python train.py --num_hidden_layers=12 --hidden_size=160 --num_attention_heads=2 --num_key_value_heads=2 --head_dim=64 --intermediate_size=448 --vocab_size=2048 --hidden_act="swiglu" --norm="rmsnorm" --norm_place="pre" --norm_eps=1e-05 --positions="rope" --rope_theta=10000.0 --rope_fraction=1.0 --qk_norm=true --attn_scale=0.125 --bias="qkv" --tie_word_embeddings=true --parallel_block=false --init="uniform" --init_std_qkv=0.0657 --init_std_o=0.0 --init_std_up=0.0657 --init_std_down=0.0 --optimizer="cautious_adamw" --learning_rate=0.00191 --beta1=0.9 --beta2=0.95 --weight_decay=0.056 --lr_head=0.0061 --warmup_steps=510 --schedule="wsd" --decay_fraction=0.899 --decay_shape="sqrt" --final_lr_fraction=0.0 --batch_tokens=32768 --max_seq_len=1024 --doc_mask=false --train_tokens=250300000 --max_steps=7639 --dataset="wikipedia_en"
MLP neurons of a small language model. Each row is named by its layer, matrix (gate and up: input weights) and neuron, and shows model dimensions 48-143. Each number is 128 + 24 x the weight over its row's rms, rounded and kept within 0 to 255. Numbers have three digits each. A neuron's up and down rows have the sign that makes its largest values positive.
After each neuron's rows, "fires after" lists the tokens most often just before its 100 highest values on Wikipedia text that the model never trained on.

L3.gate399:147138080084086126106103126152107142112143132122147132137083139118142125102126129110084124104153171157120160127157132143124095126125131144110144139164097164103114162144118111113094103119117130139165088105131084099103176149085123090118130126106153151167173107124134134128108124172076105166
L3.up399:139140120119136131126111148102136122162107159132105132068131146114075162096138143083139145128105083126162117136147177143134159137082112127081131090104137124133109156099111163146164137102114165138136152135103134106116114145173091129128126174119096124139128139093092118121112135132126117086
fires after: " H", " W", " K", " w", " Wh", "w"

L3.gate82:121156101107146139098137109147134153132150118158076128153108145138138145126116107128189130106105122117130137160073151124111155152138156129130156116120137176093144139113167145159105151104103091110117123117155121129113173126114169161139106135140166163110174138143103134147133112157145145159
L3.up82:149115130145121092152135108106132153154105143098101144172167099090097103147088159105143124120160124132086157146138131132140132175140091153145153117135127107112137179127137082150133116108122128106121104158118093155108148103120151147104092139096156144145138106084148122141131140129135082105
fires after: " Que", " S", " t", " T", " P", " Cent"

L3.gate430:082105102112153082177141135133113122144157146110107142103087115132128143151115191141126165135141121148115126124145099147121110093100125108139104121141111138085096185139107142113124144121093140175122121136138107091119184175150102090098109159089160139161118118150144128083148139144115104134
L3.up430:134155083093135095136108151083087124129142140121156123161139104153142115143148164111087125145124148123097133130131130122144117129136129135166125129120129119127083115156107135137128145123086125139078154143161110067141152138137123093144144099141135122104110139174149132125111099144131107118
fires after: " S", " s", "C", "as", "ett", "S"

L9.gate435:140151077105122134135145144105132116141162162137117147113111107143148144121105150121161137168131146154151139160112145116081123120153119171081129154131116146148092086113095135176093117144139110157147120145151085151135157119127128155122114103134095178138140124094136102127114116115133166168
L9.up435:167138102127111136151124147101120174123165120093144124125083109138102114096162120136137157116140064143162124137175092089093139129160140121085161151098151164178101094151113133144076161112179125134138075123150134107123125170129091102119158100165107138098127153160082117140112102133107146088
fires after: " ", " p", " m", " V", " M"

L9.gate365:158100122147127142127123124098171140102124107117147168112097113151120132150156171140125138135099109107134149133138115162130147174135153131075156157129125118109131162079147099138102130170148116115133103097108128127121146149098126138135135132127158158157150156124136177124094127147106135116
L9.up365:187102137178107143148149135127126150156162100115142154122135129153138151138178131100133128160155126080152102152139139129147138120180120141121147132075124132108124155159141107125105161163129101147120144131167137122120131133106182142110151147153118134094104148102130172112116090113104105114
fires after: " d", " pr", " Ad", "'", " re", " Re"

L4.gate253:128133130112130146137083139119124144175117162103140093123083141124140119149097133138094100121132124127141122145142100109091112119123101130142161116152111181115095117107116118141146156138111112175140061097128144132114132145113144112082078150129149135181158136148152159120075103127119123169
L4.up253:166143122136155097106131114107151159158165157106114142077127113116084136066126151118124103159087137100085089147127152125126094092127111099151109137119191162076152085158099152122139143118135148112101102115105136148100120135163119080140147175096131104111119124115159126139101121088135093124
fires after: " min", " S", " the", " s", " a", "rib"

L4.gate65:142124113153115122081095112106166122144149128125143123116134158166104075140148125097119124124079098137112140146111165126105130136152145109130093109132154118110144138134152079138118079149141131180113107095140137167133115168130145151147114130136160104120163122087146136158092108133126142174
L4.up65:115109124118161086120093140166115109123144081115150151120122142152141088108166153132089104089112089146099145139118115109106111137136155112174109118106137159145124114135112173141132151088174111108141148129153135129158146141140128151123108118119092108132123099149128168133151140157123124138
fires after: " ne", " J", " p", " hel", " j", " Geor"

L4.gate181:128110139087113115171129101142132091114114105111141094150106133119152191157094107177131140082108149173146156141120143120158132130072148109127101097141139148114110135150161142150124149080136116097127162125084121128115114120118134122125098150141145086136165105164100143153151121139118133127
L4.up181:142156105079095120120129109134117129156191112130122127106105103116196090116140090105150124118117109132140127121116129136159135123166090119114128109124070114124079106144156124096112105106140153070134098126139131146117102150108108089110114108121138156106122134161080141143153107092164106101
fires after: "ther", " Te", "as", " appro", " out"

L9.gate431:140088101077135132119110140100185119114133095109099111155110135103093151125113173127133169113133159125073111150107152161128109130126134134149126139145140164157141155085120142134088116148145111105115147134102127147089126142142140088129072111126115130139153130133098108131125168150113148112
L9.up431:132134087107098150109095146094109099141158095120126109123152121118088181147115121137156123126181142135159168156120166162110144122100165093119089137127141111110134164191138130131119139133139108166117147126143094060154142062161107088113149154181139189136103144147077150161109119105130110111
fires after: " b", " B", "b", "W", " Y", " A"

L3.gate119:101166133148170107099096156103195145137110127145086109079108128144107158122082120144147153162121129130132122148101171142076086113108156109095149150137133095148137126128121160117127132108116172146108136120108113094114122111169132101120101119124162121139161158064109141125105122124122158114
L3.up119:161100143130110136121108166113130134125112170089180098082121110124116147142110123179116149165111106136153160105140125182122122160131117134134115117119144119150141113109131169143129155082106120126117124098075128141130104095150101127105127111143117113111135101117115138189129140112121098099
fires after: " G", " y", " b", " Y", "ou"

L5.gate322:098119108078103138144114067131137112077102106125148096106151138121094102128128122143139190112151120100143139140113133107090129146157159140159116130131166106126108155136131154115146152112125144099114152187083132117117100150120138140119124132088131151114136151156166114115168123156125115175
L5.up322:123134126071123147125147121133109131134135109102164115135124134111112125148106149161121167110125119122113125114152139094105101160098144129103153099111111191133141103141151127148103085134147104149146092145096124095109109157140167152137120131105148124138084134138124095125164156123130118118
fires after: " B", " b", " H", " An"

L4.gate146:136134135133123153147167096168081126097092136095144100120144161113161124111121149149153120160118168124148097102152161107125118127152122132114128112146152147134133137134147156115148135110122088142146125145106131159133153123100101110126095142102120149146082085149145146180128079151108153104
L4.up146:104090109121098155094133140124123104152094111165141107157145159150114153143123141068089155146127126105133121144099168086168115130133117093133133128125128110095125157148120118127113109169124122145087128169090170109106134156150147184097153123091140139156136110106099087150159140128091098120
fires after: " M", " m", " V", "qu", " P", "v"

L7.gate11:083156137118123102170092100101110111135142179131109146102119127134126138117140096081123104099130150115151089163142120172117151094124140154130135112133135134163094153122115124144107177118119180116103153116150136095136120116117157114123123127109117138166143140098122118148122141139105137154
L7.up11:154104141121155093122126091136120177143120112110067137135104094154145133110074096121123104113111158134096103120191139106108153123120131100127121151155135124122106078138184098192136139146105108150109110133148113143109084152137140143113165154130146133109132115119105140130125118147092125116
fires after: " (", "\n\n", " \"", "n"

L4.gate313:152087152144190141200129114113093119156093162107154126093154119110128132156139158152154138112107134165115126095088096152146149141160168150129100155123155109080134154145122140103133107156147127082124149135096126151114123109109135109107140117145101122100123122120106148106131089141125115143
L4.up313:105079129096133139128144090162131073145125107136157102099166151149111123118147113149164175158108152151144140126140131106157120088147092103121122141154104124117142072136125129169115116170124147118113161122094110119131135120125098107087115150148176117119132125136101160154129129123114140079
fires after: "'", " wh", "ut", "ail"

L3.gate436:114139158094108137127116117145124076131114148119113106179143149152117169133141143067100141132087122123141119100113093108152117105075123142141108073127078095129103149110138096155172092146129168123133135131089149110121126146134141184126115096118147131108136123162130148153126124144135081131
L3.up436:147141114150135127151086158153133114148092141115113165140137099142087147117147139133154147129160163107126111116136122105124130127081135152144133137101159161127110171151146156140121150132107174179155116163144149131125117127154143149138172175099146053150119111113089084127126113169127135105
fires after: " s", " w", " H", " h", " He"

L3.gate117:124175123163141149133157134148134174161136188098135108132155128114174135137138141125112122098139125156153159124174086125091142146154094122142149091126150156103098169165144122141116110126171148136174103129112115128131110154105167104135133105120140100183146121080149147152125143177151139168
L3.up117:110135117144172135092106130106114104093124126191132070078149120131149094147162123097096144103139110128132117120101086111131112121140126143112115136075098119141128148147109154133130159155102135155110144125152142123136122168143078145155142122100104119128150122128118131148111109149151159153
fires after: " e", " co", " E", " sign", " f", " s"

L5.gate20:150146099134148123145135161110192154153141109095145112115128138113135098129046102118129155121184137113128153112134129137093116140181120146139146118167166160108113174152123119077151126115092103131137123119109169126114160148137099134113136113132105096158106071120128129121118107141128122103
L5.up20:138140104109135121144118151094124181114159129084150116119165128104143114129122092125151144162154161163153140133132144096120151099098101140101106141190135112149111125150129108134133101138149100104137128130115153134148142117127137168140164133123143145099118094173151134144114101110103158112
fires after: ")", "v", " V", " b", " B", " ch"

L9.gate68:129114129109113142174117137166105143144108173120146144154150163123144114110118115129127133115122115143150134118089100092170123153107131166106147107158126107149102130136147121164175148181136103132148096111089144138156080091115121116168165122143175115099163101116130127109129148129135118096
L9.up68:144136118139092113167142157124141145106149161129132134107113068119121131165105141126118101117141123112147125122177164132099107091101146124133148123127136088163126149148118113154103143126143165152106090096114124128137170148109149129180123136124129150132094161114092108130106121106128135113
fires after: " f", " v", " p", " se", " ev", "v"

L7.gate187:122171120100120124111144113141124150148117147131139118133137131129137109146120101126093114068125118115136136124132115147135095145160121117146208163123154114110112105160100140115120149136108147098106141151149076071160149145097123173116092164163138168144098131186135142139132134098123151161
L7.up187:123137141102080168145097115138094146112130125152117103145134114147131160150151113122087144157108092145095168115119122118115074159145159157101121154132113084120114094131164142136116119163145144120123141110138095094119077147095091126124103129120158139107122128170137151119140139093166168170
fires after: "1", ",", "ry", ".", " .", "ister"

L9.gate390:128164134129100134131143089087152125122142101096119125154160150118155144168150131147149121122090135152125126157135131090083122115076129084140140114154144083167125123113132084159086170134110133131137119117112103085121102146118147124164144117162111124155142109153161112164106118132123104131
L9.up390:112150135135117119118094099152126114132112108158124086135101120091161162152111118118122126129107106167137135171113088109142149086099154112117196128089147105176120141133138099108112146163141134128103131105158145134131104148107115096142129159134109108143125150104110108144192112126145108103
fires after: " ", " (", "\n", " e", "+"

L5.gate213:140145113149110115165114070146124161149139123136099103144138136164145110126103137114127146116117143168091147127098086170124122113148145131158139115161110142128120167131163143130090179131121146118103110146120164121133125154138134133183107125138155087120146156113117197153119135103155146140
L5.up213:156141123143139141159131147149145153171157110105119117120134112163124121134098145158120136128102119186149139117130152124119110098124115164116147117164150127171178132118128142127130164134186127106113134109148165081143143089131143147103141155136141107116099074096132190109089136096124129154
fires after: " ", " comp", " pro"

L5.gate21:156115100105102168128117168092112138110130134114146122153107144095185133104139111137143123121114108147120147111100162114074101114092118127128123140172134157157148153142137091124117147143096131109166156078065170126110108105142131134167115112109121089159108071152117140109156118123148115111
L5.up21:132130146090089119142154105099134177107102104136114132185136153141162114163148181112108112115127111106148132101154104124135131140147112121113103131162121131149172147141163136144166161141110114124117107124139158139106142096134135142108136128198153126124135114094095089156143165122123084125
fires after: "ail", " (", " down", " inv", " b", "v"

L9.gate100:127131127115160176103074136159145134131141082106109099129144161161109114141115124106087094153101131140123144122136133075086156104118174138120131112130087104138147126128139143169148135130125110131118137093134145131130157173118142113143126150077197114111166123117148115103103118120148119137
L9.up100:136150145091122150111127136131115149165131118094158140128122164116124130119127129096149097127143129131146124116120122161129189124102173105105135125145116127117135107094147153149128114125123122156137168139124143152143127138182089153182123111097115143103160144143149128128107134119107110125
fires after: " ", " C", " w", " h", " W", " e"

L4.gate237:142100114140114150120151136099130131174135147130095137167130117139126152135118123105146112109116102105107162071106124161151117142132125111169149188173103112131131137090140138170103132163103147086156086116131091127082137139135096135120110152124131118133156134059097098117104130103109158090
L4.up237:159169081134132179103155135095134146149160107124112151103115094129146103129151154096140125154124159138119115100126129106127150130082149135102144111129130136168128094154138088123124113103191117095119109112099155142128122086151126136117161094119104132060142109115142132078164138093115127127
fires after: " "

L5.gate51:140098104157112126161079154161150106143143164114114169116112138166133101125148146109098127150102140123184099131109097126147109114153153144167144124153109127155126113150147140112151141081143156161166108150181082137108149129126105161168105136149121097116131122141116104131144093149093168138
L5.up51:064090126147123141163114135136166158082125135133124112130125148120096106163104160091125149175108122166106113154145121132116144128148144108140091149149155101127099132168133138169145128076048147123095143104122129160163156107144138108134138136086147162126095144120121117090089099080101164120
fires after: " United", "),", " N", " Sh"

L7.gate157:122118153108117143144067127119076121124114118142166145125131150135109157173145168104145144104124155104129140137089077148139089116113143134144116139112151116163113139122096112110160140120138113150153133141146132106131169105117133102105123152104091110151081104107081127153081095102106171100
L7.up157:132112120154120139129141153150143159130146121166131182126114098137118153112162131109142116129111146143116133144118122165147083109095112114148094113121105155126123196108114153114118146087119148060132119179097146114150182145148136107119123136130134133119174096138134139117124179071086164156
fires after: " United", "),", " the", " a", " Time", " as"

L5.gate11:102113102113082103102114096118070112125118127131102134079128145065144108144147151115093102120150114111112158142080108095132153127092146096153112128103125140122140108107100144121133099132123161147111114129091085126131115149166096152124125088173172118093152114131129141142134105128198183179
L5.up11:136138156158125147129134122149131104121128130142084117120128099097147148121141098103104142186106132089148131143131155119139122141126139116088175163139116106165131145115118141158142095090138140162124136140143081082103077187111109141124132131139121109135156157174140129093111153110160147125
fires after: ",", "1", "2", "3", " ."

L5.gate444:133098098105138146128150146141118142109097142148157099164128147127063154118161108168078117136142142103129128119153132168121155111096141121138079163160144152132117148122069129106131129163128120159121130118117105127097151099103118142137128181127141130141148159102094148140088123133098136138
L5.up444:124132119144108158134135168105137141127126110110146149127139137118150152115146137105104119096177131136154151134121114144117121105167068173123164117159131143195157163101167167119126160144146097106127132125129139148119134134159143103108137125135084128106110119146109121102167149155130143126
fires after: " L", " l", " m", "v", " R"

L5.gate354:158147158138127088101149092115123106163135118142107119157103191114165127135128123107131133114144126128124109139162112080126134139099115106127177154118164154149098100146197128174137130126080126123133125110105135107113158118147139106183119151125142166153125156104158158116139099121115099086
L5.up354:154121131084120113136197131131080108180124127141140113122140145138157132155084119114103118109162136131185146150111124131146159173131122110104122158155136132106130129173134131115134116139104141134093150184095162149135124153151125138160119175111163108162128131088115125110116114130150116106
fires after: " ", " c", " (", "ur", " E", " C"

L5.gate285:104092121122141122123146111148153117108120108099130089169155140105145112086145146160098107135099146164146110116143126143090071107154129160132130133130129134117102110151158132144145110116112118081175117060112158137125132126110156133162142156099109134169106126147155117134145149146158095149
L5.up285:080103160119160133118148119110100113078130170139156113105099116155088170169071115117110171114162111128100193130127101151168112115106106168131141109155112102186164139094131133137122123128152138098134095160111122125143138107107123103118107085142100119129145118122114175132094107122084125150
fires after: " comp", " cl", " L", " l", "il", "arl"

L4.gate404:111127099156138108156154115149141147118170138153175136120127155110063150123155124125146129168158119105136098107153127138101099124129127106135156178128106089102134122140133112095109105132097146109162110136102090105098106127124114108123119144106135164123185155083116112077071111126121147108
L4.up404:151085135106110121128118113115169107093146113139084096139169147129100108146167154170124142133161140102101121131147127127149117116105124115160142127123144121154136095136156149123139133147114160105148124153116115148085113100161083112153166131119117141148139145118170111148132152117150167120
fires after: " S", " D", " House", "D", "ourt", " C"

L3.gate447:126113108138118103129128135151167115158163118098086178137118106185126117118102143128124130142122121168098144125110100059105111118116146159072133122116128157131135105131128171156132096103136099150157121112109113123140091137118100151118115162116161175136178122137143131138117102163087177089
L3.up447:135110113079130125157156140136082099161148129102157130098122136139120122130145096114129064107144090143140115102137116106128144144110144142144132107132167105166101099130107162089112106110113164113132103103168142145179114088150091126144154178078166159121139133134155177161104113119084161155
fires after: "s", "ers", "ors", "as", "ations", " w"

L4.gate417:120146138133167177090100118123105126139061148160131107149102137118119168126094116129159111093164123099168143147092084114144133112130142137083118097142099113102128164123145087159125131133072138127145098156106129140112131125087115112121143135131135132136169101141105149095149136130155119091
L4.up417:138190128142166158167092097118147083116117125148133157125106148112114146144080111114089119122179143115123130091152138126124133059106140174118159128098140131088138102123142120118130127101149103141109121120105164108099102111145143137148094144156122165165111105145108147162119139095114090137
fires after: " R", " Le", " F", " de", "en", "ut"

L9.gate339:126090100138100099126149134117115126133125097111113137104115105159103148167113110094130129058094073100114177131112105168069126114145138120138162149165079093117104105145128126128136135139148127145136098087139147101140133122144088135129120157142112148131170078168121141141077083115108156113
L9.up339:131170145128149105129125166142117135150138125140138152111093119145171098155148112129103136125148114105111121093123114132138108101154138166122112099134122089124144145116143131189099133138144149154156113170097135087133137147107118161131152155144117108153137143176136125151121116122107159112
fires after: " j", " J", " v", " first", " V"

L3.gate155:108113154104106096127164147128082110161100170104116167149105116129072114109165132127150160118107136143126187119127163112125093108095153105080138133120094142133089151110173094156093114116070153123150131135155134080124121106135136148085165167110113120156100156151143113170146075129101127096
L3.up155:138139109156176167161134146080123148158105117163153115130157155116140122089161169108145158093097112144119110107151139143097132113115073108103082132125120144107124122156113141148125175110174154116132116171156102117110122104156104149152112120140154128174164110109146095141127152185109126140
fires after: " w", " p", " f", " high", " h", "ort"

L5.gate158:108104075121114132063133142115117129115151108129146146129149150144139121158116147105113116118179132108099133081143115136149098141120123087086126159147082135142175142113143085111141114140107151100137137111123135104068147153077135114145098100115095147129100119164105119104117100122167117110
L5.up158:108125124125141117113125096119129083144138120117119092168159150136166147142121115153148136091137118094133134150156128124129136121110119150098118141124166133150117162121154114126131125100141094138132167117136110122100130142198153163092105108094103128161129157086114085135127145141145165110
fires after: " c", " D", " C", " of", " ext", " St"

L4.gate220:139150120133115103164125132120107112119167144146139143155071164137146099148163118138128078089127160156092149164131111119139097141101130137131129149133125135113082116145172096103092147154096136102096070139173111103104107115102099140176121163110163121130135113119129123117153161097162113138
L4.up220:108108110136127111140141123105155150109141148115178160076158138131143149181123116136154097120144158107165134138095096143152105075150140128143127113151135161151119138166149124090112145118109092168101130141105112143109099134165161166175139154118127137168120123149151128164136126084118079103
fires after: "\n\n", "\n", " known", "ig"

L9.gate401:115128141096135122148144127135122146061106103099122092117129158105145098189129129129104121149124137088148188149129156112107168117130154155140127159128139109143153135118149100111141166136128164126087144096166122112134116110113155125182148139128141133126104115168124118079111141163142198159
L9.up401:158105108088140146150115112152127134136158108107169129127158121097090114122112127099141121133153127144126084155119146160153148173085137135139171126182086142106140133087122124082169143138172137165139103143135145106138105138124169105144159122108137157103140099119112146115098130098133118135
fires after: " ch", " c", " bec", " Ch"

L9.gate163:164113125123165134136162148128156159080158148138078094094107112135085134121180102149123106109124158132125117104112118161159119118120146143115091091138110155142146158116167093128087129093124106128152100160148116124128144167139130134144142141114116131119154078132150140127123147131112145144
L9.up163:145127115130104123158168154123115160159101108136117132110107103176144124168145138116102181103147134122102128120138142121106134156100078142078163133096119099141112145089077125146087155116142101142141096107152114122108164135088099145151156120109090128130114137122099110154130122123115115135
fires after: " d", " pr", " l", " R", " p", " gr"

L3.gate218:098155091138161108162108122132128155164119101104108116153094143090122132116105126138127155150110128139083120107140114120106094103116122141160118149138204112074116112096098129159128136133136118097127135157140129131108152118139134115137119079110158084139090090132152125123168117125153116151
L3.up218:124133169122101138165163152188096148119158138106129139112092123106106160154119126139158166111153105134140187137112112102106110128158115138151161149165148156136128131116143193143090102100150136119122144153159105133148134131120141126137096156145133146134113113176191090126147107122110112139
fires after: " B", " b", "ed", " r", " R", "B"

L5.gate326:100101119130088117080136119120124142138149108130137103161125118113162151174102140143089115119113100156126163117159142134085150127118091125120138127138062107144079142138114130125148098153068115103103107173106181137118150131112139101094116065134134140120096132127149101147133112136117096118
L5.up326:112124107111152130181149115096142139087135165149147169125132147173191096146119124117135134094108147163123093149145142124075138166116149136141149141128127132138114144134146112119192100175097118172123112118124113142161110170074121139153181114086157142131146130120146123121158115170119101097
fires after: " |", "\n", " e", " K", " E", ")"

L5.gate96:103129121144119146152140129125109137112071139077128165142133091119148124134145127134068138113144107147133159121104165094083108140098137124189137131106131155107141186113141136120152154150125175126162142139120164137126112113129130101143093146127132160112105128104110140118172112122163125203
L5.up96:129099108139106149157143141105143114104135129149108123137157134095125127123126100124126121143115067098084148099148143127103156130146112188165124107124109136095141137141140143096132123172111171137123154164101128086122142102112129156148146142090124084094125139126134120125126097147152086103
fires after: " M", " n", " m", "M", " L"

L4.gate27:129150146083097125136148131115119138124148149149120153118094162144106090156113115135120180131095114112154155152148161096139075101099144152153135132154144159114126154152118157141103160130145121115110112135124137144142114099117088166178128125130141128083116126112158173102142104158121156148
L4.up27:149148153081110151135184113130134125142116087146135153140150076121125161176158131136106149109133145125135131143125182142055118151137149160109095108176155124149135164087096142154136125116123104104140130137140132124121102094130144108161157130126087155148115122151138121121115163136104119136
fires after: " v", " play", " p", " t", "od", "en"

L3.gate9:119076126137122125125131122138149142133123158105130136093140127134112095078137125131086147147117075106146094143126131122092120109076143088107123163119084095137146103131137126105134102162149122105116152138141136116113131103132099131144129130139141138157158154146119190133077101138143154132
L3.up9:119163118153115137113121158105175110135113089147082092121137095083110112158076134153091112187116102107128138118106155106123118107117103108140122155160151114149110164154087175098118114122149120163175129114142140107123155139126177139125106115156106116157076175177127151141148155130120127089
fires after: " l", " R", " L", " cl", " co", "l"

L7.gate268:105144097107121156175092118119141090160097119164123121150120167148124147126117127085174144155068119126174119106107105142122148160107133162156128101132153128097153123150139170128155132130141109152137116117152136125090129125103107099150083171158169171121138103150122147099133136148099161126
L7.up268:122130131100102152126097116137111149154121118117143093083142114091064152130120156152164177112109112124121113116135097112120163178150129132151141129150129129132147124130113137135113135150149149129129110144146121105103106094104128110110151132136125155168156156091203119134147134106138107104
fires after: " t", " f", " M", "er", " S", " T"

L5.gate107:157120126124081126095161178149138113107100139129105155160111145081076079164139100127106120131126133148144128135163185157126133118161093123134127140140134104113141125169138138128089128163106116096112107075086109124134141127142143142146099143106099105132178120129151148117127144114105102148
L5.up107:125114139090098155109143132134117160128167126168112106121134158149144082155118115098147113138115136159095115171106119090119097112152118133157140148110123145116113146109146136171147095105116126127115120134089114157080088104123088164161129118106114151114095113059154099153144163090102144080
fires after: "\n\n", "\n", " ch", " Ch", " N"

L5.gate266:146159141119146115145113115159145171159125142102156092127117103134085122126129114104162091087098107161143133137171135164140076092109180103143131143130124119128090162094089153157112137079127120073139093148144100143129150139174134143127139085156148157100161133136133168093104112127125121170
L5.up266:111102148140123112178092108133095120136156135142107131184138145133160108112142147081088130122143121113137131111120136127192091127087125093114110173133131128149121138124129129156126183128100089138139134157152114081107153174167136156172128135100148143140094130092173097082125115124123127179
fires after: "at", "it", " El", " Al", " Afric", " organ"

L3.gate203:123111161125099077145110088109127121126109157118110144133130159112138139178161105129090154122180119189151120103093149126125142108159110163094113181143139135112122159127159125125126166116104173116114148124146149098123115160091132151131092169089145144141166125105152117105153138103143199128
L3.up203:140097146143137122160104096137086149185129092116099135139129122140103139112132096135165162137159122135117143112083176101098118139161110089160105132156112135127170160120123126126153121140107117112096149114098109160154096100152123081151098166106102122119130109161144139147153130105125138111
fires after: " f", " F", "ong", " c", " C", " n"

L9.gate113:160108089101142083146112150100124115084132166126116157126098143144118143143135151126112071068129089145099096097118132124103126133129127130145156150105132100155108178106138114117121124143170088161124104067070136137110127082136141133146131113123144089121128095122120140067115150125114099144
L9.up113:126130123152162122136101117097121129115166132112079141141134102118098139080144129132152134098088108113099161117124136109099134108149097123122140098082101138117151092147146107089106085097102119158137125103105113125114121117113145125146183162109126104123143151115065162100131123116105094144
fires after: " d", " r", " s", "″", "R", " in"

L9.gate87:142148113112092079093155119081120160181096160126132148137086143110082100099133103156139119109145126160156138100145118141144159136099153122097132162129073167079107110126130155102157116095110130177125088141090115110078138120106133152169092123114135156137123110128133144139137148158119155101
L9.up87:143135117125159147121141156096115094148110138119121113134132118108146074097187164135064130136143110095102099152150143098122149128104127138117137151152076137150142118133124134137147125115092140138106131105127124127110187135144083110127119127095168143120189116153105144173134159145128125068
fires after: " p", " b", "st", " f", " st", " B"

L9.gate275:166155071092105139109117110098135115154122155109100114071111139137154139142091119142165131152139126167135111116102138150091129116131131160151129133199151139166102152156145138138130117152113114116158137158149149109135118134171124115145127132143157121135169136154160137171116120122120103167
L9.up275:162131091092125125120169134094105135139146135095152099114124108144163131127100111077111055101108094123109159154170114151151115151135169156147159133144143174145146120112102132069128110084159129130137131088138156138141146170152098108126144142142150145083129127158101126109096072131122107125
fires after: " ", " ph", " E", " e", " A"

L5.gate88:149127147142125121095060145129151103114117134120135137133111130119111132117098121140137153118140133124093189140122117093140150112151136117101122119146126136108147090113156127166174160112157098110096128127107164117134115126081121159104124153116144132187155141095147084119096089169117148167
L5.up88:139133155186171146139107102098114099124118123108163098084130146121106178108113113119106176168152098101160131131131139137130131157113159137151104154122069107120146164128151078123108125142127121127128103144130159109084145111099082143145090143103126081120135114126129136190130123103135136092
fires after: " |", " F", "pp", " n", " gr"

L9.gate402:111145062112137186164152136125119117100148180134135131119159153138116131161143144115132143122120140099109133140156078186147110137129124201106121121167134111142110107124111119158145154133120138153139103151154120099134151129121179122148154131102101133112128141152133155106089123130158178136
L9.up402:111115119124129151088112131115108141155138171144151109116131158174145130190082102131123096117145139077155090126147133164109129120102125158130187157149139125143142119094168136133138120128124150136178078134118104132134133150156138145127140183159136082126118097163147097142127106094105152138
fires after: " V", " T", " L", " Y", "i"

L4.gate69:128126105124111136140128093147146142111133133145099092104144128114114138150172098078087084133145127140157121158116111129090118131134152151100132171156117066163116153128169097164152137132102149135142110159095132115098192126137123124116109123128158172148175153144157160129120156100111119092
L4.up69:108107126161107155157114147129092154126184130113129113144156152129109134151175160142130111143134149139089157150121149156108164113128142117139115144095106135148150142131122143142117130071102076116159138137110128148153166109156122086118179159138156123129110159133130114164098102111131159113
fires after: "2", " T", " V", "v", " B"

L9.gate181:158155113160153101153127169108140118110095153133103149123103167163123139145152156110153142127131139117122070068160124136106151139105169124054105121100094152094134139093120141160131124139135111185112107121135105153063102151123139143132131120112158097145187082131084128122126112143128129149
L9.up181:072154139126148095114104126166147121125114094145116170124133101121143153158163144141138132114124118164127110115153159127141121138128116130125109175129172117115156104139079092136137117131088150145141138137137146090128146130148104111137160132105154084171081048131161118086117093151141121143
fires after: " It", " s", " h", " min", "iss", "om"

L4.gate144:121103105102111135133177123088118109140066111141129158121132123093116112142156147143128095101171157087140104124141110123131141145099138137128142112141108149110144129124135133127113138127096090133099102100152126096128143158137108140100147161080133143130181114110103095132143190130081131116
L4.up144:128160114128094103130125192139106118128108101176092120125178125147134123154160125087097096127174119174104094137150116116154108117147124101125091119116150138096120126169128156120094131096120121124111138135160073142106101125133099100142122130157171118125133134130182155132129113159128157127
fires after: " Ch", " E", "P", "ack", "d", " P"

L3.gate236:126122123137163156098144131126101104070133125175084137139112142153131124148127113075138139121131105140162093172108119108116108112126151095174134140120127093114103120121174116073125166118158156102159114112109175161067148123149117138128133116138126135151123152122159125158124149139109125180
L3.up236:104157161145138154169134119118105125160180118127097157141117113156132106137120122159132100114109186132145097120118131110141129084072125100127132178108103123147147118115144142092107143147157137105126118127184107152125097099155087124118146140177119119110104125178130140151130142155116110112
fires after: ".", "\n\n", " \"", "==", "n"